{"norm_eps": 1e-05, "lr_head": 0.00672, "doc_mask": true}
MLP neurons of a small language model. Each row is named by its layer, matrix (gate and up: input weights) and neuron, and shows model dimensions 64-159. Each number is 200 + 30 x the weight over its row's rms, rounded and kept within 0 to 999. A neuron's up and down rows have the sign that makes its largest values positive.
After each neuron's rows, "fires after" lists the tokens most often just before its 100 highest values on Wikipedia text that the model never trained on.

L6.gate603,264,200,203,213,210,221,197,223,167,186,187,255,222,159,186,224,210,194,214,223,213,181,189,186,152,156,158,213,194,191,225,170,201,219,266,153,242,232,222,181,177,236,181,196,223,169,233,209,217,203,238,209,209,186,183,193,144,174,158,204,138,233,203,205,205,199,196,192,150,224,195,208,207,230,204,214,168,180,206,181,177,188,215,239,195,205,179,222,261,225,145,206,213,252,218,194
L6.up603,217,146,210,220,183,206,210,236,207,175,198,228,189,231,185,154,184,209,201,228,224,197,180,198,201,200,125,241,188,169,242,241,227,164,222,154,200,240,223,216,195,181,146,199,187,162,179,166,164,252,188,155,168,237,231,166,184,202,249,197,203,195,213,190,208,273,213,200,211,226,171,183,214,239,194,248,165,157,265,196,152,187,232,209,195,173,165,228,219,232,170,196,221,234,188,221
fires after: ".", ",", "18", "13", "6"

L16.gate336,201,212,182,204,212,210,209,197,232,251,196,197,195,188,207,179,227,145,215,178,195,197,160,197,228,181,187,194,219,215,194,227,153,220,138,208,164,149,166,158,196,220,150,168,181,196,140,164,173,238,245,201,283,192,184,177,207,178,144,240,210,185,178,204,174,209,196,255,119,187,212,237,172,251,196,190,237,213,150,193,163,205,215,182,155,228,223,179,203,186,162,153,156,235,190,167
L16.up336,172,206,157,194,170,182,253,190,236,223,172,197,220,201,205,184,148,207,178,193,206,164,234,218,221,276,200,148,186,216,241,174,175,265,242,198,190,217,228,191,229,197,214,210,236,135,210,221,154,216,198,201,242,237,189,170,194,252,293,202,180,174,183,190,264,197,207,279,243,219,187,193,194,210,198,190,224,227,205,224,184,236,185,199,185,172,217,231,188,185,204,207,181,167,206,258
fires after: " d", "er", " D", ", D"

L22.gate725,180,175,189,239,263,131,215,143,225,150,221,191,222,146,171,201,264,193,238,186,211,187,215,189,200,266,186,186,196,128,183,236,154,176,160,191,211,159,166,182,190,167,233,260,217,261,167,211,224,201,222,210,240,215,223,168,210,204,198,240,178,205,229,205,195,165,162,205,210,211,189,215,177,197,175,210,273,171,256,169,218,159,214,145,143,167,220,127,212,165,217,200,191,200,200,180
L22.up725,193,172,219,249,172,219,185,142,215,225,190,209,200,179,192,242,232,175,253,142,207,160,204,225,261,148,204,134,245,200,246,186,186,228,202,185,241,210,219,189,261,173,195,221,203,182,206,207,187,240,240,252,260,203,183,205,226,190,225,230,221,213,219,166,206,170,183,178,202,228,169,184,244,185,143,202,216,200,199,209,238,260,177,196,156,183,236,192,156,207,207,204,201,232,169,191
fires after: " d", " ph", " D", " P", " p", " B"

L16.gate477,210,243,218,255,244,229,184,165,191,173,169,134,186,221,144,280,227,225,260,248,239,199,196,186,192,216,248,211,191,188,201,200,153,273,164,209,164,158,213,195,201,233,182,276,214,186,222,224,185,165,214,182,166,167,181,222,229,240,149,195,194,193,191,197,235,190,187,225,210,188,187,182,275,180,227,187,190,199,164,176,188,225,174,235,195,170,158,218,199,178,151,251,218,159,210,204
L16.up477,246,155,189,224,233,233,208,252,242,249,237,189,205,202,203,245,224,219,174,200,249,165,199,208,235,162,210,194,166,182,211,245,164,210,203,235,224,194,159,192,184,225,240,214,144,222,182,178,236,201,169,199,243,163,189,163,170,201,226,216,169,213,205,239,201,192,240,229,194,247,199,161,213,172,200,197,146,235,165,160,262,166,187,205,157,219,153,148,205,257,166,218,191,226,226,185
fires after: " s", " b", " S", "s |"

L7.gate629,179,186,238,159,206,182,214,202,195,172,234,242,209,170,176,181,234,185,183,245,173,176,176,225,236,232,242,211,149,218,179,211,198,190,211,155,208,205,206,251,176,224,218,189,203,170,270,240,210,241,249,203,206,254,237,254,136,237,265,204,250,154,245,289,141,199,225,215,145,199,225,165,195,192,206,178,198,175,221,177,179,189,202,190,237,213,204,179,223,127,215,191,152,152,183,209
L7.up629,229,193,235,203,231,236,165,227,165,192,217,196,225,216,188,155,186,205,189,204,169,197,189,210,237,159,195,181,181,192,219,223,201,184,223,158,213,212,214,222,196,206,242,249,187,224,270,193,209,177,196,198,233,253,234,183,171,176,186,190,236,169,225,144,241,199,174,192,186,157,223,220,205,217,190,239,151,203,192,148,183,209,216,175,270,200,191,155,148,172,158,156,176,167,223,202
fires after: "\n", " laun", "\n\n"

L7.gate50,207,176,212,170,275,181,202,206,259,175,187,192,167,230,216,186,203,173,119,178,249,251,187,178,213,189,206,122,213,214,140,209,197,209,239,182,158,218,168,197,206,174,207,197,197,158,231,190,142,201,199,213,232,247,237,195,213,204,289,211,191,189,220,180,220,216,164,176,134,177,206,219,176,216,230,172,178,249,196,171,237,204,205,151,194,209,183,180,182,195,247,214,200,170,230,212
L7.up50,228,159,201,208,266,211,186,191,230,156,207,191,189,206,192,173,244,190,142,168,241,279,204,191,157,205,190,171,176,216,184,214,219,143,249,227,159,155,161,183,183,159,204,233,204,184,225,215,174,193,222,217,225,264,221,187,213,188,223,192,161,201,213,194,200,225,183,136,145,200,215,228,182,171,239,184,174,205,205,172,197,193,207,180,210,202,194,184,242,174,224,193,180,141,243,214
fires after: ".", "\n\n", "s.", ")."

L10.gate414,171,235,226,225,229,261,224,186,192,206,181,238,195,180,226,227,211,243,254,182,193,201,180,205,220,217,162,179,203,215,219,183,178,202,159,150,231,173,221,242,166,165,193,176,215,193,263,253,180,199,215,213,167,168,234,228,162,142,204,195,192,205,212,242,205,224,210,208,156,224,184,188,193,191,238,248,212,205,186,229,240,167,148,187,205,201,211,252,182,163,174,201,190,201,251,252
L10.up414,158,203,226,166,216,200,153,182,191,191,226,186,276,175,224,200,254,220,201,255,184,210,198,151,196,197,202,195,202,171,183,198,241,209,221,193,171,212,167,195,198,195,225,206,206,174,244,235,197,213,208,240,214,249,184,238,187,167,184,246,146,201,158,261,176,172,173,178,177,196,205,188,215,236,186,226,221,187,169,188,234,208,188,232,202,215,216,213,217,173,247,207,214,183,185,219
fires after: "."

L13.gate699,176,208,236,206,165,188,229,169,165,190,157,204,217,181,166,193,203,147,252,137,152,187,210,182,194,219,172,208,187,224,206,178,208,180,249,219,177,199,169,205,144,201,166,228,224,171,147,223,239,167,131,224,251,213,267,227,193,186,267,204,163,191,171,216,237,212,200,171,198,194,246,206,155,185,192,211,204,202,241,250,265,169,177,209,184,166,235,189,213,225,191,160,198,182,205,166
L13.up699,211,206,195,207,173,169,253,187,166,242,153,213,215,190,222,187,181,205,208,153,146,236,196,185,203,245,172,200,224,218,157,170,189,195,230,224,184,230,163,193,160,234,174,183,176,216,194,208,260,188,163,235,205,200,222,223,211,181,192,164,189,166,174,180,246,223,232,223,199,233,230,238,166,186,202,187,202,226,239,171,251,203,172,174,147,193,204,209,154,219,181,198,184,228,237,246
fires after: " ch", " Ch", " l", " m", " M", "ch"

L3.gate346,197,199,210,209,181,213,191,182,238,193,220,184,212,156,200,207,237,244,155,204,211,174,212,168,170,199,174,200,173,156,232,184,176,187,194,197,179,194,193,173,197,258,182,224,157,217,232,187,165,245,202,211,178,289,240,166,271,245,177,253,175,274,163,213,249,209,270,272,170,232,190,195,174,213,164,287,169,250,165,183,199,187,199,159,218,170,218,208,191,186,184,202,223,176,207,161
L3.up346,157,215,223,191,200,264,168,246,202,277,270,179,256,186,222,220,215,168,170,209,182,170,219,200,206,220,172,201,151,177,213,180,176,214,198,189,224,220,222,251,189,172,237,180,176,181,179,202,184,198,213,224,189,223,178,190,245,224,243,210,164,238,229,209,174,291,211,231,210,227,253,177,218,251,178,215,172,214,175,201,152,146,149,214,188,198,169,205,198,218,194,244,152,233,211,148
fires after: ".", " | ", "′", "°", ","

L22.gate493,235,215,187,230,211,161,203,168,201,166,167,201,221,187,219,195,238,134,204,180,179,237,224,176,229,219,249,176,206,203,212,173,156,227,190,170,203,193,179,209,291,229,222,181,199,223,251,197,169,177,225,202,218,206,235,194,184,193,223,226,207,179,147,178,219,194,159,167,255,195,184,147,220,256,235,220,225,206,166,187,197,190,146,234,187,192,204,250,172,195,139,180,182,256,167,171
L22.up493,204,206,212,220,204,199,113,183,168,195,225,157,226,197,145,210,238,186,190,172,174,193,215,172,192,183,163,208,153,194,174,196,243,182,175,205,200,182,212,177,256,124,188,156,174,175,166,185,171,157,189,215,164,175,158,186,173,249,197,156,168,165,225,156,166,177,219,198,235,170,239,223,219,203,192,185,110,171,167,223,196,201,179,211,173,209,182,196,258,222,201,207,180,169,243,203
fires after: " | ", " |  |  | ", "18", ") | ", "13", "3"

L10.gate572,157,231,167,186,217,226,205,224,188,168,153,240,216,203,211,192,183,208,242,247,172,221,181,182,218,146,242,228,206,181,189,273,206,217,183,211,212,259,204,220,199,184,179,195,232,223,211,295,228,104,221,192,185,190,215,170,200,138,151,152,210,180,228,214,272,207,183,199,167,205,209,155,242,133,197,206,177,196,204,167,197,207,199,198,154,179,185,164,192,181,151,159,250,144,201,162
L10.up572,188,213,149,190,299,243,233,197,198,154,82,251,177,167,192,216,172,187,219,224,176,215,224,161,261,181,226,225,167,198,201,257,237,283,168,211,206,250,181,194,170,208,202,208,193,205,205,259,212,134,185,201,249,188,228,190,225,165,192,151,210,203,225,192,223,221,219,183,169,186,249,197,227,151,182,204,133,198,216,207,161,185,213,223,189,175,212,180,228,190,143,220,200,230,213,178
fires after: "1", " W", " Co", "W"

L7.gate322,175,204,191,172,264,236,188,206,201,188,130,190,216,171,182,254,222,219,151,212,201,183,182,243,224,187,158,219,163,201,228,187,227,207,201,221,265,203,166,190,259,254,179,168,204,193,196,233,207,207,213,188,238,209,232,194,200,181,261,178,226,236,216,216,199,195,191,273,187,241,171,242,128,191,195,242,191,223,240,202,187,230,191,211,209,169,175,218,173,256,198,208,185,198,179,228
L7.up322,183,243,155,168,252,185,226,208,171,144,188,200,176,247,188,173,183,249,169,260,207,208,183,201,240,227,168,162,179,222,224,259,235,191,241,221,217,231,206,235,208,223,161,135,198,202,207,201,203,211,182,250,221,238,228,188,250,181,205,168,246,208,219,280,169,220,234,216,223,188,169,191,185,196,252,200,116,203,226,188,218,176,208,182,192,206,238,204,204,264,197,189,258,219,235,248
fires after: ".", "6", "5", "7", "8", "0"

L8.gate618,133,179,159,229,203,221,216,231,159,204,243,213,241,204,222,250,252,215,207,226,194,170,209,246,178,244,208,207,210,205,211,216,234,179,172,195,134,199,181,211,205,218,216,230,183,210,162,168,179,224,164,140,201,210,226,206,185,237,170,188,168,250,241,189,203,232,203,204,147,142,212,233,194,175,173,227,218,251,197,216,175,198,235,133,232,215,228,207,248,185,215,193,223,192,242,220
L8.up618,156,185,168,232,197,159,190,177,263,234,181,248,127,193,163,132,134,191,191,244,187,147,177,177,175,253,209,120,217,214,157,231,216,266,168,212,213,206,161,172,194,203,251,178,152,236,196,191,211,178,205,196,196,208,165,226,179,158,201,195,226,160,165,196,202,179,196,203,218,177,200,198,173,226,251,198,224,199,245,215,208,242,198,151,179,194,242,149,205,182,219,226,245,186,207,205
fires after: " L", " D", "1", " |", "A"

L2.gate735,209,177,182,232,229,240,199,221,226,195,143,198,225,157,248,190,194,216,229,155,177,167,217,226,188,199,180,179,201,174,235,238,133,236,239,237,199,190,216,194,199,222,206,234,150,210,189,252,220,235,189,152,186,252,245,188,218,157,132,203,206,229,190,207,209,196,207,207,191,164,242,222,210,226,227,268,254,223,185,154,234,192,172,210,235,221,202,196,220,230,225,209,203,140,218,118
L2.up735,211,204,200,217,244,188,208,147,260,207,155,152,200,210,181,206,181,196,203,190,247,184,203,252,222,254,165,230,219,129,243,215,232,264,220,204,245,195,195,162,190,187,190,220,152,194,241,183,224,143,195,195,174,146,252,157,245,158,189,168,174,215,209,160,188,203,258,212,224,210,212,191,169,211,102,235,205,204,152,176,220,222,190,217,189,204,246,227,190,187,192,182,170,179,202,181
fires after: " | ", " ", "–", ") | ", ": "

L3.gate506,204,196,153,204,185,195,188,232,183,200,173,193,213,180,169,193,226,172,190,223,214,206,215,269,235,208,164,247,222,152,180,206,117,192,190,177,202,248,173,231,206,211,149,189,200,230,174,152,188,217,160,214,140,232,176,174,198,199,222,169,197,174,183,157,179,195,245,234,191,163,181,178,179,229,182,240,203,220,191,196,200,208,109,233,263,196,151,228,179,192,175,259,169,172,206,189
L3.up506,182,167,238,187,221,213,240,170,165,193,212,230,214,218,220,200,188,181,206,191,191,160,187,173,170,260,158,203,152,162,282,177,183,223,286,219,185,146,167,160,196,170,222,178,175,170,206,278,223,206,227,179,197,180,221,227,173,131,166,247,180,221,216,212,213,196,214,229,174,226,209,227,219,169,202,182,196,224,164,157,219,168,246,198,222,250,261,233,225,185,221,158,240,168,216,160
fires after: " | ", " ", ".", ",", "–"

L8.gate563,201,198,208,177,224,201,174,165,187,192,239,164,228,249,181,199,253,211,222,229,185,210,112,202,250,222,181,246,202,228,208,197,128,158,184,185,250,233,241,179,216,184,133,171,222,191,206,219,212,226,231,189,215,218,283,216,193,222,165,233,230,219,169,156,229,208,178,252,193,220,176,184,159,205,213,294,184,180,191,213,170,168,215,146,182,150,201,209,165,181,206,188,124,196,237,231
L8.up563,247,225,287,212,225,211,233,194,170,212,168,209,193,185,225,193,202,236,241,244,181,223,191,212,161,151,166,187,226,193,208,181,197,218,176,227,164,189,222,197,160,174,168,186,244,175,191,211,213,196,226,190,181,212,222,190,177,159,148,192,226,221,216,194,197,187,219,177,244,194,190,229,221,224,194,163,202,229,204,194,241,157,208,243,157,249,176,234,205,203,234,207,149,226,189,184
fires after: " \"", "-", "'", ") (", " person"

L2.gate709,194,172,178,198,184,233,231,171,263,205,223,191,213,198,220,219,199,202,199,197,204,205,222,186,200,253,190,228,191,132,178,218,268,200,179,192,190,233,176,189,181,221,223,209,164,250,181,185,235,254,221,183,168,198,229,164,202,176,200,149,237,286,212,229,179,156,135,175,211,200,254,186,239,198,199,180,219,167,183,215,195,197,178,226,202,174,239,201,218,216,177,188,255,206,209,159
L2.up709,203,169,197,221,252,183,164,210,237,166,190,185,198,195,174,177,197,159,225,180,185,174,200,216,232,173,213,141,194,221,207,199,149,154,225,235,233,180,212,203,235,181,186,140,168,195,223,207,238,141,190,133,195,198,218,222,268,156,178,227,152,211,134,207,219,267,233,274,194,191,201,206,151,183,189,231,192,230,213,198,207,207,203,178,191,209,225,217,202,197,215,182,174,133,243,229
fires after: " | ", " ", " (", "| "

L3.gate638,193,249,209,206,248,208,202,137,147,209,200,188,150,190,210,192,205,173,180,226,192,183,161,203,221,242,174,195,204,164,239,200,212,214,207,212,168,195,244,221,147,201,235,242,225,224,152,206,174,191,195,170,204,254,200,196,215,187,221,195,189,215,201,255,278,205,197,251,195,187,159,220,158,228,199,221,184,190,174,176,157,229,164,190,172,274,218,227,164,198,240,199,221,169,243,179
L3.up638,222,219,230,193,228,217,197,180,190,224,229,176,204,202,170,159,174,211,230,240,184,195,167,246,169,212,204,191,203,204,181,168,199,222,188,247,214,203,219,234,175,195,222,206,168,168,194,181,251,156,172,111,193,213,212,216,197,192,216,199,131,243,179,213,237,200,212,213,190,185,155,250,204,159,145,211,156,198,183,216,183,219,171,174,148,285,200,221,192,202,209,221,226,175,242,195
fires after: "6", "7", ".", "3", "8", "0"

L12.gate550,225,201,206,227,209,190,173,196,202,190,177,270,129,181,245,220,217,164,134,149,214,176,185,183,223,192,205,185,226,263,252,170,184,208,224,198,176,187,172,230,197,207,254,155,177,186,249,218,201,238,239,212,187,241,200,254,201,202,171,187,249,241,221,194,189,184,154,246,232,232,194,182,200,177,190,209,178,157,188,195,219,195,155,129,187,128,135,175,217,150,166,171,229,210,160,175
L12.up550,213,154,185,219,210,184,185,196,209,162,236,195,184,218,188,212,243,223,159,227,148,214,244,190,252,209,240,211,171,210,199,176,240,240,169,228,206,241,251,164,176,220,186,189,185,171,182,196,204,186,219,120,219,191,235,166,184,212,227,183,227,171,187,160,129,282,240,168,237,201,216,200,246,287,204,160,179,215,216,164,202,240,196,224,210,183,182,212,183,209,153,185,202,195,242,158
fires after: "0", " | ", "3", "1", "2"

L2.gate572,207,205,211,168,212,198,198,176,179,210,205,205,169,229,163,218,222,268,209,183,183,177,251,199,210,198,197,211,170,259,209,158,194,140,167,213,190,152,195,164,201,245,225,188,250,231,178,201,196,227,250,179,231,202,236,270,158,223,215,194,214,158,220,185,192,136,217,165,179,225,140,162,201,222,270,191,184,147,177,182,207,175,216,197,201,251,151,213,169,266,202,168,189,208,143,208
L2.up572,181,221,158,136,148,216,173,217,152,201,200,200,125,203,163,158,190,173,235,206,246,210,195,143,163,157,186,163,187,233,251,190,218,191,209,234,215,158,179,210,191,174,202,207,230,191,201,165,169,143,168,154,233,214,205,206,191,241,215,133,199,195,194,170,193,158,239,190,244,199,137,192,212,200,198,161,191,205,206,252,200,190,209,202,156,235,194,206,228,268,245,190,224,189,211,177
fires after: " | ", ".", " ", "1", ") | ", ","

L10.gate186,146,167,160,218,221,208,178,239,173,143,205,218,202,236,189,238,210,227,196,197,203,186,197,233,135,245,163,244,265,179,231,231,177,231,220,221,153,182,192,210,179,178,177,194,237,209,204,227,178,201,176,181,198,197,223,225,237,229,202,164,241,204,222,116,239,242,236,209,159,234,204,156,180,196,172,184,227,241,138,174,248,179,189,191,190,153,214,160,137,181,153,159,173,195,203,188
L10.up186,222,213,171,161,214,180,250,195,185,173,184,251,142,159,232,211,229,190,193,240,198,230,164,148,181,224,230,170,215,185,174,248,230,213,209,213,211,226,184,230,217,196,211,191,252,177,161,159,228,197,181,186,228,205,166,206,225,169,178,165,184,209,237,204,181,194,196,188,214,210,205,205,247,204,265,218,151,208,199,168,131,215,222,211,228,214,181,197,202,256,263,182,205,174,221,163
fires after: "F", " F", " f", " (F", " V", " W"

L10.gate16,217,219,210,216,171,216,213,172,214,190,181,196,205,224,247,283,202,159,223,171,148,241,198,218,186,162,186,195,248,218,207,172,169,244,189,189,199,179,183,165,239,202,217,192,244,232,180,206,201,229,187,183,212,203,189,200,236,242,211,163,196,208,197,142,204,182,216,205,189,213,226,183,251,188,201,202,225,162,173,207,211,158,210,173,219,155,240,220,219,194,173,171,160,242,163,194
L10.up16,214,196,174,190,208,208,264,243,176,216,208,193,227,174,198,250,215,216,193,217,211,195,216,186,168,213,235,173,225,176,195,188,206,223,210,191,250,212,223,258,239,232,216,218,179,145,159,198,204,193,197,181,152,189,183,178,221,240,200,200,208,213,169,209,224,179,221,194,210,250,184,167,187,244,204,203,128,242,195,219,234,203,143,188,241,140,242,175,150,242,221,199,172,181,187,196
fires after: "W", " cons", " W", " V", " resp", " cont"

L13.gate17,248,157,242,262,232,205,203,212,193,197,196,179,170,248,246,240,174,202,172,262,202,203,178,141,194,230,214,283,226,180,222,197,180,205,226,190,203,215,219,204,244,195,185,156,190,215,215,239,166,132,207,239,185,203,263,130,190,196,199,236,211,213,212,154,219,190,178,218,170,185,183,182,174,224,198,214,213,207,189,206,156,174,211,190,236,189,250,220,225,175,235,123,176,178,218,148
L13.up17,197,208,195,190,217,166,211,232,143,219,186,194,246,211,231,221,196,214,197,246,222,208,232,155,173,201,164,165,189,191,233,164,150,222,232,191,196,195,160,200,202,200,178,135,231,219,221,170,220,122,230,206,238,216,201,137,206,183,168,228,228,215,168,153,243,221,178,196,113,176,173,220,216,190,202,196,188,208,204,235,148,148,197,185,195,247,206,228,253,151,234,216,223,155,200,209
fires after: ".", " |", "s.", ")."

L8.gate17,244,224,219,238,198,209,201,186,215,177,170,154,214,208,262,240,196,225,188,230,216,173,112,244,170,127,225,250,194,214,186,198,196,219,203,244,165,166,192,188,198,177,178,185,224,186,179,210,203,236,212,239,184,164,228,231,178,208,155,214,204,237,169,142,175,196,180,212,182,180,185,212,139,175,196,211,235,161,188,169,204,182,165,194,255,215,166,240,163,190,166,202,139,236,202,197
L8.up17,245,167,142,209,192,225,184,181,195,151,162,176,210,118,222,135,192,230,172,246,155,202,216,160,181,198,241,198,261,189,164,201,198,239,202,218,149,197,246,202,197,189,171,231,213,152,245,189,200,192,220,256,185,172,191,216,208,231,162,167,202,217,179,220,147,230,158,190,242,197,137,179,188,204,219,176,151,151,178,160,191,176,203,193,181,201,194,221,219,135,186,269,233,183,172,220
fires after: " \"", " (", "/", " '", "-"

L13.gate457,178,164,202,193,210,194,214,159,161,172,182,172,165,214,174,189,142,180,185,234,205,205,216,175,134,216,165,229,234,185,232,200,167,175,204,256,171,176,190,188,212,146,187,221,256,233,251,208,171,126,205,206,186,250,246,151,187,190,183,227,200,218,152,207,236,197,181,203,124,209,220,189,229,167,176,211,199,206,186,189,212,150,224,143,215,209,210,230,199,161,195,131,163,181,204,197
L13.up457,130,164,229,163,201,277,192,201,194,243,174,179,229,200,157,231,213,169,146,226,204,139,176,167,191,170,156,237,179,224,194,259,204,210,205,219,167,154,172,156,250,206,204,183,197,193,228,203,174,162,180,216,176,265,288,206,225,168,180,201,202,177,199,180,252,202,120,158,113,225,159,219,202,163,200,188,188,176,172,173,218,151,241,163,215,195,207,183,169,205,218,157,187,168,200,217
fires after: ".", " |", "s.", ")."

L2.gate233,190,226,194,219,237,291,187,183,183,211,176,183,165,203,231,192,207,237,203,220,203,164,169,210,244,203,219,204,162,224,209,250,193,220,174,201,222,210,227,206,131,183,237,188,217,201,187,236,226,190,169,178,166,194,174,203,232,148,252,301,217,196,189,183,288,250,212,230,176,195,184,173,177,215,170,250,203,233,215,232,202,169,216,203,159,187,256,188,185,160,221,181,238,216,209,218
L2.up233,175,172,184,225,234,197,174,214,216,219,209,217,208,176,175,221,170,183,236,209,189,161,185,207,252,179,239,194,185,176,158,175,230,243,172,193,249,267,173,197,171,142,199,156,186,250,259,194,235,167,226,198,184,180,176,230,179,146,239,238,225,170,169,194,244,219,232,185,185,205,180,161,206,189,183,186,222,217,201,182,194,199,231,221,163,199,246,190,191,191,194,193,249,184,224,181
fires after: "1", "."

L13.gate385,120,244,134,212,221,175,221,180,199,210,209,200,264,195,195,235,229,218,139,167,147,147,200,154,188,212,173,222,203,237,220,246,222,216,209,190,191,170,214,185,204,183,181,204,213,214,184,238,230,228,225,230,243,207,197,218,191,238,193,174,193,198,182,165,200,189,181,218,195,209,264,197,247,178,241,129,249,167,181,227,236,185,201,197,203,200,202,219,250,162,222,216,218,254,228,135
L13.up385,171,204,157,198,150,170,170,205,214,186,171,216,221,173,214,185,206,237,260,202,203,214,169,194,196,188,163,151,189,182,270,231,242,211,233,225,225,208,180,150,183,235,201,256,166,227,218,204,122,224,244,177,229,230,187,209,241,184,239,239,185,165,160,189,181,186,141,186,172,209,243,213,249,224,192,218,209,202,234,193,230,134,148,241,192,185,160,213,214,158,185,200,197,217,217,163
fires after: " comp", " ex", " sc", " Sc", "c", " cl"

L13.gate106,212,201,185,204,221,175,191,200,154,227,162,179,235,200,151,215,148,194,197,167,209,182,179,186,147,249,227,259,227,182,237,203,202,207,207,189,185,189,185,227,264,171,158,220,212,232,228,223,213,123,218,198,192,218,237,168,166,222,232,243,185,188,202,197,171,145,178,184,163,222,198,214,204,182,135,212,200,192,161,155,189,182,228,202,191,228,259,197,222,179,163,152,175,188,215,195
L13.up106,167,219,210,271,229,206,197,204,199,215,218,194,174,198,234,200,178,196,171,165,264,186,230,145,212,224,174,245,196,167,161,202,160,138,147,155,195,185,152,191,209,232,201,171,207,198,232,189,182,179,176,205,188,203,233,223,166,179,200,150,223,204,250,184,262,210,172,204,138,170,206,209,214,203,197,188,243,244,155,252,221,151,208,200,190,258,147,176,213,169,190,214,214,187,223,195
fires after: ".", ").", "s.", " |"

L2.gate91,201,195,207,208,242,202,257,146,143,206,227,175,284,225,187,170,215,187,192,260,188,183,220,203,229,214,182,183,213,187,222,203,176,157,174,219,184,194,198,215,174,223,235,243,134,184,230,213,194,178,170,204,160,185,231,210,238,205,189,217,180,244,203,207,221,200,230,227,196,181,154,243,148,182,184,207,119,219,166,218,229,158,118,192,217,194,184,248,192,193,161,130,200,182,187,130
L2.up91,149,201,213,224,181,222,231,184,155,232,166,178,209,198,230,163,188,176,136,239,208,190,208,199,240,183,169,192,140,126,289,252,211,161,176,176,165,196,190,190,219,213,174,192,162,220,218,207,189,147,185,176,188,251,209,200,179,203,213,250,202,184,242,182,239,223,252,229,165,200,159,176,212,184,206,259,189,220,187,188,206,219,216,218,181,209,213,201,200,191,153,184,240,228,220,198
fires after: ".", "6", "3", "2", ","

L16.gate494,207,198,197,222,195,210,224,242,191,136,170,180,228,172,162,178,197,222,253,192,237,233,187,236,201,193,157,166,204,210,212,229,209,210,203,176,185,146,163,195,155,264,133,244,235,187,203,155,179,233,171,141,166,192,195,222,203,176,209,208,209,197,206,204,232,196,151,182,187,144,262,212,203,153,218,220,187,234,188,171,239,195,190,178,176,141,161,240,199,166,130,216,182,181,228,212
L16.up494,214,158,171,172,239,208,172,193,179,239,217,157,153,200,199,204,202,227,187,188,231,211,198,165,202,163,189,196,241,225,221,143,221,191,193,198,142,247,169,195,233,249,224,175,112,199,193,189,183,238,260,201,257,216,198,229,214,201,165,230,148,142,153,138,165,233,184,200,180,147,204,185,207,203,173,223,183,205,129,182,182,206,153,202,185,162,221,219,165,224,156,186,188,199,181,208
fires after: " d", " s", "d", " b", "it", " dist"

L12.gate424,194,189,174,203,189,153,227,180,188,217,238,235,144,194,187,267,228,172,290,223,158,225,172,158,167,230,201,235,190,182,171,164,186,238,180,192,198,141,194,191,155,138,200,228,194,198,115,217,210,230,210,177,161,203,229,185,195,191,138,167,211,178,169,164,192,216,186,202,178,168,242,189,162,203,184,189,177,221,207,230,224,186,241,191,163,190,225,196,193,231,168,194,196,238,184,174
L12.up424,177,199,212,179,161,265,247,152,174,220,180,163,192,130,222,252,191,205,214,168,263,181,238,207,234,247,183,233,233,233,195,172,181,171,243,237,211,192,185,171,220,217,165,170,172,167,213,190,163,235,226,216,214,190,262,219,189,148,173,198,188,197,185,192,194,205,202,213,175,236,217,185,206,159,200,195,217,161,203,212,201,178,146,260,256,148,151,206,259,206,183,187,194,197,235,186
fires after: " ch", " w", " Ch", " g", " t"

L7.gate656,204,219,184,185,200,214,176,208,232,170,135,250,207,189,217,227,209,208,119,211,222,174,206,210,235,197,211,162,180,246,191,229,178,187,221,163,234,208,176,172,178,212,239,211,187,173,233,198,137,155,229,190,186,184,202,186,159,243,211,188,212,177,209,228,226,186,224,202,247,160,198,227,211,198,188,147,184,146,196,173,218,164,208,226,227,206,199,206,216,265,233,193,171,214,250,218
L7.up656,234,157,182,201,250,174,170,230,207,171,139,196,249,188,220,197,196,210,231,194,194,217,194,212,220,216,203,138,205,267,237,215,216,287,148,160,225,230,220,187,214,215,214,202,199,244,238,207,198,161,201,196,227,215,219,242,222,238,192,205,211,144,227,167,213,205,194,195,234,186,221,221,176,226,201,168,190,150,176,143,172,181,189,188,215,188,189,242,181,211,230,197,209,235,234,201
fires after: "2", "\n\n", ".", "1"